{
  "num_hidden_layers": 15,
  "hidden_size": 192,
  "num_attention_heads": 3,
  "num_key_value_heads": 3,
  "head_dim": 64,
  "intermediate_size": 768,
  "vocab_size": 8192,
  "hidden_act": "silu",
  "norm": "layernorm",
  "norm_place": "pre",
  "norm_eps": 1e-05,
  "positions": "alibi",
  "qk_norm": false,
  "attn_scale": 0.125,
  "bias": "all",
  "tie_word_embeddings": true,
  "parallel_block": false,
  "init": "normal",
  "init_std_qkv": 0.0319,
  "init_std_o": 0.0,
  "init_std_up": 0.0319,
  "init_std_down": 0.0,
  "optimizer": "muon_variant",
  "learning_rate": 0.0026,
  "lr_mult_down": 1.5,
  "beta1": 0.93,
  "lr_head": 0.00759,
  "max_grad_norm": 2.0,
  "warmup_steps": 200,
  "schedule": "wsd",
  "decay_fraction": 0.923,
  "decay_shape": "linear",
  "final_lr_fraction": 0.1,
  "batch_tokens": 16384,
  "max_seq_len": 1024,
  "doc_mask": true,
  "train_tokens": 152000000,
  "max_steps": 9278,
  "dataset": "wikipedia_en"
}
MLP neurons of a small language model. Each row is named by its layer, matrix (up: input weights) and neuron, and shows model dimensions 112-175. Each number is 50 + 15 x the weight over its row's rms, rounded and kept within 0 to 99.
After each neuron's rows, "fires on" lists the tokens most often at its 100 highest values on Wikipedia text that the model never trained on; "fires after" lists the tokens most often just before its 100 highest values on Wikipedia text that the model never trained on. A number after a token or word is its count.

L2.up741:53 62 70 52 65 30 61 60 54 51 78 43 36 43 56 42 83 57 45 41 48 46 18 68 58 47 25 60 47 60 40 41 56 32 33 56 40 33 46 43 56 67 60 39 51 63 46 69 52 43 43 49 26 53 60 63 27 55 74 44 49 52 57 32
fires on: " |" 74, " of" 4
fires after: " " 71, " a" 4, " de" 4

L8.up609:70 69 39 47 64 36 64 97 56 59 39 57 58 57 57 41 58 45 55 43 54 57 55 39 43 31 28 50 57 42 54 70 65 63 48 69 44 53 61 27 40 54 03 67 41 43 48 60 46 43 36 47 23 55 60 58 45 61 34 41 53 57 46 47
fires on: " " 37, "8" 16, "1" 15, "2" 13, "9" 5
fires after: "|" 29, "9" 16, "0" 15, "\n" 9, " " 8, "–" 5

L5.up14:43 42 44 60 49 20 25 30 68 44 50 15 49 39 51 58 58 58 57 82 63 51 30 35 36 61 51 50 44 49 68 33 51 58 62 63 91 44 24 44 47 56 51 53 69 47 75 56 67 30 35 55 44 32 35 38 34 63 71 52 49 40 30 64
fires on: " |" 68, " " 10, "1" 5, "4" 4
fires after: "0" 16, "1" 15, "2" 13, " |" 10, " " 8, "6" 7

L8.up31:49 78 36 50 61 76 35 55 62 50 57 45 50 42 62 38 44 62 36 45 26 57 55 34 64 45 31 65 48 47 54 29 58 52 46 77 53 31 32 48 58 47 13 43 63 73 42 43 42 76 60 49 48 57 42 67 52 50 54 56 41 63 34 46
fires on: "1" 26, "2" 13, "9" 12, " " 9, " is" 6, "6" 5
fires after: " " 35, "1" 17, ")" 7, "8" 5, "2" 5, "–" 4

L11.up464:67 19 35 45 60 32 67 39 61 45 81 61 83 47 60 67 32 82 60 58 33 35 48 24 24 84 37 54 44 26 44 30 37 35 53 26 30 59 54 62 62 37 38 57 76 47 36 69 57 64 34 52 51 72 49 45 26 51 33 63 70 49 70 53
fires on: " " 76, "1" 4
fires after: " |" 67, ";" 5, " " 4

L3.up482:56 68 49 41 51 62 51 54 64 58 26 48 70 75 46 56 10 62 72 49 62 57 70 41 68 73 43 31 42 56 56 36 53 46 61 47 43 59 74 82 34 74 56 40 33 75 53 64 48 38 43 47 44 55 60 50 62 51 42 66 62 53 53 42
fires on: "2" 83, "us" 4, " per" 4
fires after: " " 69, "2" 11, "–" 5

L5.up38:62 43 53 37 36 73 19 38 53 55 50 31 51 55 52 47 60 52 68 34 49 70 23 35 45 54 79 37 40 58 78 51 77 60 62 67 46 30 18 58 10 46 46 45 57 80 54 44 32 51 67 35 80 55 44 78 57 59 70 52 55 77 47 29
fires on: "1" 38, " " 19, "2" 18, "-" 7, " of" 4
fires after: " " 55, " April" 7

L11.up723:60 76 40 38 29 63 64 55 68 42 49 60 51 09 71 42 70 38 40 59 49 64 71 38 74 30 85 63 37 54 49 44 53 74 55 48 56 42 43 29 61 46 58 45 53 44 59 54 73 62 49 49 51 37 28 68 75 55 54 47 66 66 54 30
fires on: "s" 63
fires after: " " 62, "-" 6

L2.up228:30 60 56 52 52 47 64 69 40 38 27 70 34 41 48 37 48 67 66 37 79 55 45 49 41 64 57 38 61 65 50 32 36 58 48 59 51 58 21 63 44 83 44 43 66 72 59 77 54 63 47 66 43 56 40 34 33 60 57 65 45 44 38 41
fires on: "9" 27, "2" 20, "1" 20, "8" 7, "7" 7, "0" 4
fires after: "9" 36, "8" 23, "7" 11, "3" 10, "2" 5, "4" 4

L2.up687:62 62 60 53 39 45 50 67 50 49 35 34 45 50 53 44 23 76 39 73 53 72 29 45 41 46 41 42 68 50 62 72 28 53 32 39 75 53 78 38 51 30 42 66 71 39 40 55 32 45 19 65 19 34 31 76 38 57 48 39 35 43 54 44
fires on: "9" 23, "0" 16, "4" 9, "7" 8, "6" 8, "5" 8
fires after: "1" 35, "2" 19, "0" 16, "9" 5, "W" 4, "8" 4

L8.up537:66 62 59 50 33 57 60 48 52 77 57 49 65 50 39 67 61 53 54 60 65 51 41 34 37 46 55 48 53 57 25 63 40 47 34 42 68 39 36 44 28 48 55 65 61 41 38 62 42 53 42 35 56 65 81 75 37 52 52 47 49 34 62 54
fires on: "6" 34, "5" 23, "4" 11, "7" 9, "0" 5, "." 5
fires after: "9" 56, "8" 15, "0" 7, "2" 5, "7" 4, "3" 4

L2.up766:36 35 37 71 58 54 67 50 37 51 50 83 54 42 48 47 34 55 47 37 68 61 66 43 41 44 42 41 51 15 33 56 48 66 22 50 30 26 70 42 53 74 39 47 63 79 55 45 55 88 58 56 43 53 47 39 34 64 53 78 48 65 72 36
fires on: "." 64, "," 23, "st" 10
fires after: "1" 40, "4" 13, "3" 10, "0" 9, "7" 7, "2" 7

L5.up33:64 27 44 78 43 40 58 42 33 40 68 47 16 46 45 49 70 52 62 59 58 48 57 71 63 34 55 64 46 55 47 80 44 47 32 48 24 27 54 21 54 49 47 60 39 50 53 55 21 17 42 64 14 68 56 54 51 44 51 47 36 70 49 39
fires on: " |" 100
fires after: "0" 45, " " 22, " Q" 5, "5" 5

L12.up457:24 30 46 46 59 31 23 38 46 47 57 41 43 28 54 69 50 56 39 58 70 42 75 62 44 47 40 62 68 51 54 62 44 49 69 81 73 66 67 26 08 49 38 51 51 61 63 33 41 34 34 40 25 60 28 40 79 54 73 62 57 46 40 61
fires on: "2" 80, "'" 4
fires after: " " 76, " (" 10

L7.up500:53 75 27 51 60 66 40 46 75 58 50 53 49 48 56 35 49 47 36 84 48 64 68 62 56 63 49 39 50 26 51 39 65 77 27 67 44 45 51 75 66 56 51 68 21 69 52 33 54 42 51 49 76 58 21 60 61 73 67 46 66 42 41 24
fires on: "\n" 71, "6" 5, " Notes" 4
fires after: " |" 76, "---|---|---|---|" 8, " " 6

L8.up63:50 61 73 20 45 54 48 49 39 53 76 58 60 73 49 82 43 30 40 54 86 47 74 42 36 50 61 16 60 53 57 60 52 66 65 66 29 57 46 67 29 55 78 45 40 47 12 25 41 38 56 53 41 41 58 56 82 49 58 63 39 65 47 68
fires on: "9" 21, "1" 21, "0" 15, "8" 8, " " 7
fires after: "0" 26, "1" 24, "9" 15, "–" 14, " " 10, "|" 4

L2.up302:34 67 52 40 37 31 32 44 57 41 73 41 13 68 47 79 36 49 53 61 59 33 57 62 31 81 50 63 70 69 73 36 32 31 43 54 71 44 53 62 50 22 46 50 41 68 55 56 45 40 47 60 44 55 60 53 43 70 56 46 00 47 69 58
fires on: "0" 52, "s" 19, "er" 4
fires after: "0" 53, " become" 4

L11.up764:20 62 47 86 63 55 53 46 45 28 60 62 63 39 72 52 56 63 28 63 71 39 51 20 71 62 72 47 47 40 61 59 35 42 46 36 23 36 52 53 19 70 45 61 49 49 41 46 30 53 73 55 52 36 15 81 49 78 50 54 46 23 65 20
fires on: "," 89
fires after: "4" 12, "3" 12, "9" 11, "5" 10, "8" 9

L6.up631:47 49 48 40 52 26 74 38 69 52 54 44 47 62 48 63 67 56 46 33 78 23 39 42 53 59 83 59 66 69 36 38 32 10 53 28 41 24 23 52 44 32 59 37 39 59 43 64 45 63 65 74 46 44 73 52 52 51 39 55 52 50 50 53
fires on: "0" 59, "," 11, ":" 7
fires after: "," 33, "0" 19, ":" 5

L2.up257:30 54 32 53 77 51 52 43 44 60 46 41 72 63 50 43 21 42 56 46 55 36 34 47 27 47 46 64 45 30 48 64 19 38 87 61 73 48 56 48 27 42 49 59 63 37 42 69 45 70 62 46 64 53 55 41 35 56 54 64 40 43 62 62
fires on: "1" 42, "w" 13, "en" 13, "lo" 10, "ab" 5, "th" 4
fires after: " " 89

L2.up16:23 70 27 55 37 68 47 68 72 44 67 34 63 33 67 49 61 39 34 66 57 49 46 45 76 77 53 48 47 56 37 62 59 64 70 57 68 61 39 49 22 54 54 46 50 56 32 24 52 44 69 51 54 45 52 56 52 59 46 42 52 55 33 42
fires on: "\n" 88
fires after: "." 43, " |" 33, " " 12

L2.up748:65 70 42 50 72 63 65 42 53 60 24 36 51 60 47 43 16 39 78 37 75 31 66 65 28 65 67 45 41 41 73 50 44 44 52 53 21 62 44 47 19 68 46 78 55 67 70 72 48 52 47 49 45 47 52 51 36 41 55 74 44 76 63 29
fires on: "6" 21, "9" 19, "0" 12, "7" 12, "2" 11, "5" 7
fires after: "2" 50, "1" 21, "0" 10, "6" 4, "8" 4

L6.up539:51 37 33 46 63 57 58 36 52 52 52 53 45 58 65 54 20 72 79 60 66 59 63 43 65 53 28 47 31 50 50 44 51 43 48 29 49 54 26 58 54 50 73 70 66 11 55 58 52 58 75 62 66 35 60 60 29 25 34 78 55 39 29 71
fires on: "1" 23, "r" 13, "er" 11, "2" 10, "le" 7, "3" 4
fires after: " " 34, " Em" 6, "te" 6, "li" 6

L5.up291:36 81 48 54 49 33 68 41 54 63 73 74 24 39 28 48 74 47 39 58 69 48 23 51 58 36 64 48 46 61 65 72 76 54 48 64 37 32 53 27 34 34 45 45 24 46 88 33 57 34 28 42 32 49 56 60 35 67 46 52 52 38 37 39
fires on: " |" 62, " of" 33
fires after: " " 54, " Player" 4

L12.up211:42 60 34 60 40 55 38 67 44 44 25 56 51 60 68 58 59 50 74 41 96 47 64 45 53 40 44 50 57 64 18 46 37 47 72 43 75 65 69 30 32 63 51 72 26 47 27 72 48 14 50 43 47 49 40 40 66 59 60 44 61 47 27 30
fires on: "2" 80, " S" 12
fires after: " " 79

L8.up68:31 36 24 54 37 29 60 65 53 40 39 40 22 40 34 50 48 36 81 43 75 50 60 58 42 69 49 52 41 61 21 23 58 59 60 52 72 38 28 60 53 52 64 21 47 26 26 48 60 37 71 46 65 66 51 42 48 68 16 50 42 36 31 39
fires on: "2" 20, "1" 14, " by" 11, "ru" 4, "ic" 4, "lam" 4
fires after: " " 33, "ed" 12, " f" 5, " [" 4

L5.up601:48 51 58 53 56 42 58 40 35 54 36 54 46 71 72 43 37 57 59 34 48 13 59 34 50 59 63 47 89 63 39 46 26 46 49 32 38 18 30 65 23 59 38 36 71 39 57 67 57 67 61 33 52 65 70 57 49 82 40 64 62 81 39 52
fires on: "0" 46, "3" 11, "1" 9
fires after: "," 30, "0" 23, "8" 14, "9" 12, "7" 8

L7.up472:42 32 28 53 57 35 48 44 43 59 39 68 67 58 78 67 36 50 43 44 74 26 51 52 20 61 58 53 58 54 28 53 30 82 53 52 38 43 30 60 56 48 42 60 70 42 53 55 60 60 45 45 53 52 54 69 50 36 37 78 80 54 52 63
fires on: "1" 39, "0" 26, "2" 12, "5" 4
fires after: "2" 26, "0" 23, " " 18, "–" 13, "9" 7

L6.up671:64 66 40 40 60 44 59 65 42 84 43 31 56 53 98 59 76 57 52 64 45 36 48 36 58 56 25 00 61 50 41 62 58 67 69 53 40 61 38 17 22 51 42 58 61 43 50 56 33 36 27 53 58 30 60 72 41 21 31 91 66 55 43 40
fires on: "1" 45, "9" 11, "8" 10, "0" 9, " " 9, "2" 7
fires after: "0" 27, " " 18, "9" 15, "–" 9

L2.up361:45 39 67 53 43 83 51 39 36 95 65 28 70 86 48 52 56 63 54 55 70 38 56 64 51 59 46 20 38 40 62 29 68 59 31 35 46 27 64 44 34 64 26 58 36 49 72 46 18 50 30 60 43 30 62 57 51 80 56 47 45 28 61 38
fires on: "2" 23, "9" 20, "0" 11, "5" 10, "3" 9, "1" 8
fires after: "0" 29, "9" 18, "1" 15, "2" 9, "8" 8